Part of a small language model's weights: 4861 steps.
MLP neurons of a small language model. Each row is named by its layer, matrix (gate and up: input weights) and neuron, and shows model dimensions 0-255. Each number is 500 + 40 x the weight over its row's rms, rounded and kept within 0 to 999. Numbers have three digits each. A neuron's up and down rows have the sign that makes its largest values positive.
Before each neuron's rows, "fires in" lists the words (lower case) most often at its 100 highest values on Wikipedia text that the model never trained on; "fires after" lists the tokens most often just before its 100 highest values on Wikipedia text that the model never trained on.

fires in: "of"
fires after: "one ", "many ", "members ", "some ", "member "
L6.gate707:488475502477490444477494525446552525522471570526495514414546515528602528445510410501448402507511480496505493482468592523526507508508532549478459534441497519503531480457481486466520523473470502478551561506519559438548455547507498422472527499449451486516469530492558488449418513561446434531412575489553431484554563453481553498471560452554495489549512500448555535490484527528485542540533544492505488451527465467478461519538454539468513527542417535525501481511530491486425414550482487460499480484467447495455533523487592517516523507521533531504501562544517507617520513484599482499534465527507471461541455455478476520520544466506582449501515466497501502396499537469437461487525474547450428477558486457505492519461429447532565477537484498491542544545536495490565598446495471
L6.up707:577468564499503474434511443547508509524562530538407523527573564503527505457552539481546494435454534542477494466521427473464505527508546512543467532509461513525465458525512557474543494512418488446499467453422504512421545544487452465458549507455480578556500515502583526555525444524528538492476518457472530491512458574471547518545492457550434542471539493494512507516517548463495482494535545455507511486481511509481423491538537495459521470462519495424510531480522480485486541490446490446441444500510453474496466517519507465433531438393548499502531519488449521493457420463470568522515539488419495521490458538439431444500524486506482562431477508534462538464497467446561489474491437545565478488573490504513485541489456560469519427472539465478504521442525457406448481530523472

fires in: "it", "and", "they", "she", "was", "who"
fires after: ", ", ". ", "and ", "; "
L18.gate289:529527498522511509441523568456473505529458494482480520559473539526488489521536489531464491503456527578536475489525540484487519495550480557515498490469479530518469469560492547540482447491466419453542501553472505518473542548523453584463536517559504479503486487499482497498516512423488502417467541534556529522500537441505476576449497446489475510489520529523468488459484518537499471443565556521497533440482536497478503467493502436474465563432469564517444486512532500475475496530547572460458424503437479449470558464512485498534455509543482467489500484434621481539474446553428446531504434453466475437520484513512423482534630481399546501574453586439478488479468459446554463463486532470540505495514509489509502482503508495541623447467492515511614485541492487421438510445456459
L18.up289:498492479451479536498571510537524502586497427530469444424536514521503514529518456476472574477487405520491533563464457482508453487523480463505480443419497511504519508590453525487517490522545457552481506433490520561518551546532446467538389597528502450440467471456561555496500562555506496538513563491508526529478503441514579551471524448548434592530545543526499496569557468516544568468496490481477523507533474527487485495457525482507511474498448482519469549462453474562565543524533505518528624558439471521455577500548489502536507481403509524468503435470515543548570537487485486525451497444468532455556464505428473526519508480521489521505547509524485533529478486451495400527551521480556505568503457429506504486479455506476546532493460465478481499524526515577542468492497492

fires in: "to", "of", "by", "in", "were", "was"
fires after: "due ", "there ", "because ", "resulted ", "characterized "
L8.gate415:584500546545429516565479520510462483495474541545491504485485482451502494452569507498499519493508512497570527522568501469553546473441512511488542427532508466505492446519568432511540497507549437465582497493461573532483480443474509533436525520467514448495522464475486462558525544462529535472561619531478477409477443487495525503509440567446454476521490556543482501459514539550484523541446557499454425543561450502473487507496537525469405554491511581455535500509515539383458491481504479478469439485551531467564501494476465429505432508550517481480460490495498556475448549474547533547509454472453484507540554571609504470442477535504498516490499540468496411499475460581448507554514457535465557469496510473504525498459505530441491484533463514476508503448537485483510569602514496
L8.up415:485539526528498532477496532492498467500475553462485438547500502530475465483511582505508490512435459611477468461551584493483572548527501540528462388468482463443497492503539480475499498511499386461512480581510556526465471484530511462533535473521468482439551438502510470464522520512559528534511506390508492455434513519520466505523511526473402491498538407517498525495504409453434457507560478450457507485512542550475507432557458497513431571509522544493529488503518557443389506498540499544512493508494548568423533498469485471507507408519488514463505533511484505512465517473443518455495507547514531519499532523535578472500503437421514514511474527572490503501500536419569448472523434471497494534491470468542453564520551513543562461532504506433539460473460493436537510491501453

fires in: "which", "what", "who"
fires after: ", ", "), "
L12.gate228:495469519457490516433504523592434547541525546545505563548478511529533573478426516518488501568432547498505450388473532513508501489520441515408537479575575545463513510452530488455454528481502500504480496508515542480527564525534444540411546500474441445526514544522559516577491498468438481508499531503583470479559535527566541527523508574490450502499555475489469535524586561425531459556499484446530450447450551458497498488452510495531511491535522486521482461534490494491521463541498480526490487431468498426483476472473569522524489477494482445519464516525410471444482449469501444537473480462546438492527437583523482523460590442488499526482536444538543517498489451524481522565484565507533471543510417507523506511513520487543476439507518431444484487600516459467483507473444466
L12.up228:495521530442522524502497528491568462520496477399467491557461497531509484420529489464528474423484473530493509450486525465521490515504469471497540423528426534524509480483508412449519443433556496456484555520528478518480458494467558468437441527497488446532486498550482604526539552493510552576458437465441531541485483448472480487413516429502547525526514509498465546456464487470469483513491484520453492486480449463487542504523582519540496491490538508576535467449524511450520453528520450458514467479410496462526526531475515538460493393478490491518461483410455475563473532514560480571601519475504442491477447512475493507563572591501530490482458453452485531428475492567451495492516512521514525514542538477445444537547503469479527503529471543487498405529432460574498490556493507

fires in: "it"
fires after: ". ", ", ", "\n\n", "and ", "that ", "). "
L9.gate594:504505502409530493432488568521522505483445516472499502548561493508505498527505543560503486512410443540491454486567481508524471491449481455509508535521494436454523425529510519516517519431480478414482442519471492478495515512481542560534464525427517531500619547485436487511443523467547515480547529515499533576455488440463459554432526414462468497522481449522426522421476455510468527488519515521432504510481432459434469495513540488439516538498502532479574509482412510517502493509448451523481448507503446481395532542496507549444480548546522511444478550494548529435463523462461518439455533535496477488524498536470485437549560457492584517503541472492564549530523413516502588489477480516525470436465461432435480492433513530559453541580450526529498523479537567515489463407534431
L9.up594:527446539504494438474458493557542546544528528505542516482508426443548490564520505519515458521499497536548544529538436510499516530536499574550492499505426470535464506441553510462445486485433473476528512471494506457566480526495505449419482529454482521559456541545607448535524514572497571420499462456531515438531468502451470527447480516543535522474497494521546526542452564506547482424458559501534442501508404506476463467467509554543564483498492545512552512512500449511461486475443548540480461459477506497579446497513511492444501486474455534444491451509540428457493538522480474519489512506441491541451525476433529499481442533426526484457542471455437474502502447490435510509538510454382484475603433499502510568464545501486454481476507478541504464488490468528521523449486460

fires in: "of", "were", "than", "are"
fires after: "one ", "There ", "there ", "more ", "many "
L4.gate165:466491518538506550476500460497461547551557571516468507564545476537469507467442425508514447565474448586544554538468526478504472505476528485498542501514509389491517520566497440483536577444528488515497487542513533502467463574533566536511509489441462479505461521479540494497508504445482539501472540459439473484535478473511481520512502501458525484552477512531420435459461609438494580528514475478503487496588561497469491476485469486517468516497496533485501498490472479443516510528527540466520503565466543601433524568532502549438495464485488486478486498497485552531496573490457505573484477559516584498520611517462566553522430445471514547556539488475620403517494432497489490465472535498609533514586441526460523458490537512495467461493498547520548419479483535479529527470437566
L4.up165:543518506531494536495458525534441458483471577535555482527543549556582474509523436498473413484550495525453508528436469462487532498489502567573465467510465544587550609524520509534482516472446403484517606548438504545452526471561449503525519520469455508494530461550486509603481511523433530557525578502540451560554487604580446521505445484483434523486582525503405495531451540471463507502480527533507484541547469519454376488496532524490467492460483421447497506474488479535461465447506503461519456489502501500501553552494571480518524438500504542553473500533568546549485537542479481460467494568476479500576508472526543492536490486504470478457565507412481511493427472509536478494444472483504502455580459485557449522491554471464517472485509561501526464412601521463527549512505498

fires in: "on"
fires after: ". ", "\n\n", "\n", ", "
L8.gate395:530460488532502459438542448491500470510583550542529557573459485455471432521459528485513468512553549538425453456468516495452533493461416463469551448479417517522538509530471555492528478443443553459543533544508491498531493437476471568577562476506470516520445462474461533547512527515545582467420566507495524478535494466514534541455521472509516447512493459513463503444511517529538405481547523433504503450537490521456491513496467510454513501484545484520477470486478495439457550360521541495564450464614483501533433527487444500391507500527490448502521494468503532461479501463411541396502431541520503537544469440479427530529480507476588550477483450453500498442461527508564485529532500452473508497561504544430509513441521519505487464526436584469518433496487531475480528515525509
L8.up395:623476486485540435491476515466517551468465492536472547552533590541488498478522531459489503530489486554489530438575483513450429587534481494492501491440564593454428543548473546536411498528520518493508572448491509416405510490460532462490469513448555446468426515412518516499520516452522503526522501435502604504523466530477542554467558492562513609477552482530571488432456524477415474545469513523487484485506497521500536477495465506538490505531536506488467525530548483526499538517459514480500473472467508559478567472472439484466473538428470512481513518472461488534511517519549546458529557449441491466510510529492487565433414492471491472524445495459522514464520462550485497475551489493546575491473505410463435549489531500582479491423447509538578514482543460575521500446480509

fires in: "there", "for", "by"
fires after: ", ", ". ", "\n\n", ".", "and ", "', "
L13.gate358:488505502517435448453515469544506512429485532504495551486438391419450493483500480518547470515513518452549540472530532526544550509500575548519553499551376482489514558532476540463596491404496483513532530548450500462512501483472526554432491536581565497529528489510441510555473481495436499497474532477429513547467483556579454493451419487474503515529476560529497488551564509524481536469492577506471531525531578554500538475566534460488425485451417572474530545505397570484545513475436526500507439545491531553519485548448477507506429477532512478462466527491481477439447521505495548472484468509484508480455524492500478496534544556491551524513490557449534511510510525599433468458505506511492507476492560504435559514506491466546508501460440538450529515508542451520516492546588471
L13.up358:514444511461593542477541480483511496512492535584548500559481547442444461515446481508506530462518522485460460526476452514481472546433484481489550512520479466551479529470420489487583501409514476512480495436470525454513480454490480494428426482454559593501470546545423571510582476482436444468534482515537462483540455557496524487481548555572421523546569519538509523505490565500522519469478480475520520470578480511495531521483553533529543529491490472539479552507516490538478512486514444525442491473490489469519442493569543528505504497438418517469496477560486521490513507459518505451489438496482492439534407545443500499532517526515532506481500485487529459452454451517446493526443546475517583506461390499530497502509574537532537502586531523513501521591523561518557522510489491

fires in: "of"
fires after: "one ", "many ", "some ", "An"
L4.gate544:566498474492518496441457458456435491476522465465528502447471462557516517480534461559534479463551540504444563495464570477550499542532518525484545467480445494522473523526545430438549559517486484439506491557508462505499519499555523476560564464495475487511537489537503438476459473638468482520439506510458501541500453482525543544529502517492489496466559475510461420405533531512513540536416487469484516509495455482508447499504512523466446484535481500535506454418585437469505585520527452518496472518478463504532494524494510504514489498433479462540545526487538556532466524478502591526550545506552516499468376437464559480553578465504514537468573551505570503525473520544405528512442535470497483560484552531563563564485513501466520514484506468545519546562554525541523442546482498
L4.up544:516485514574482514464505467560527501498424457455462471534553465500468493397474492508503495528463480500469526576528516503482480456488461534512488496518514467484576455499474474445463495514498497543516471587397525549511505493418505479546474479477429532581448510448564505564557522459509541476486505519493533449447444425533507505459547466543540485525486504491516484531457604460530563484473515508415517573539539522492533543531522533544547462519479488498587526480471524567437450499448542492563436491494505511490480452573505506521526477499507481524501499461571436510439487544436529562567495450538558491556609473462528559495455496481444457543551490513535482451571494505448506569546461541470441514558518537533517443498515480524514474483582504457540451514426531469467504479524505

fires in: "some", "most", "member", "when", "number", "as"
fires after: ". ", "a ", "and ", "\n\n", ", "
L5.gate714:498522532508483441488487444558452544487462515553495498533553445482545487482485522488468536522518476555456489497464589496515592545492554496459509502466471524418509518493524578441482501486412474519465532513510510472518554441430498491475610481490510463511541451474469566483476448505433425424464555505449452450492520523514454475459525531517502518454539495475485543456505569425492496425487503504475483549535548502435483534496526562412524529503477504516467544428429398502453515489527470532508545471484519523520536534566490543534480529489526491500589469506437494585484516496471519422509515485508515544523495528497537451523491511555533560466478557494502458472466492463456502527494474565458445522582504511540561568514437506510388398509488489584471491537510515511514482519475477
L5.up714:486443482481516487530498439457482475481473506440534495477450557532466505473488474516517520541466560483488431507483538487517450537489606477488483452540561525520472539521449509512464443549491450494473567518486430489557498431497472448508486528496533448513458506457494560470456476474559505444607556479448461454512478530474470478487564472517535557515513420487384537459451495514526501495526465518598479502466588465454498548446430503443474490458524508491510479461510519459489541500518488498458502513488461452563541490484497500483502488500450433470524525530564346547526541554563417475517485441497519531398534499513423487477595529454480507534563589605467528518517492520501527520469568575551474527528530472481511545511479544507500479506457435477403494498453484542500469485444508

fires in: "as", "there", "age"
fires after: ", ", ". ", "\n\n", "the ", "\n"
L6.gate774:527463468492519417534559494563498581484478577468441515535515496441425452519492453574475496538556550515448536545495575450495543509534533494477519492522469483470548481550441488475476492461508427433527497541494490487550533482493519614528598521456495499463553502464488530591497487497558477461491593527504538499470576457502480495489367473486513513467498509573421467503475500498462539443435482496478454473482440484482513501505478515432472526538464510500457514484464502459425503414480468505468453503515426526558437438586517542526468496581454505474543477438500489518478491509520533552511431553528487549516463526457529559521440485496504514518493483502503493439460544520525515475497538473498462438503463462423501601413476493495482458532469466512479514537485484570519530509442513
L6.up774:508540495427518573552433460634514514545556469485504580476485505477534471425547457405492487445499503484544553502543553541527455559453419521561478510518509503461550439543487492569525433466522419591629491478495554465544545559477550469531535551494569478555521520466482522499472547561544503516499551505473552510508506556514493504479512476474471566521501496481496502524475525477467514560505526446493508492526536449475546547557543450508461532499442542492478490488449557485515514511559509518478516430567478506530512471437481513527465540493417409457466501562535456530505571464444445493480491517484503540478459534444521570467520525516503464526494497506510495499456408475460512500476463490521493488541491543479524494437515524502502517535503495477508577539541465532467517452430494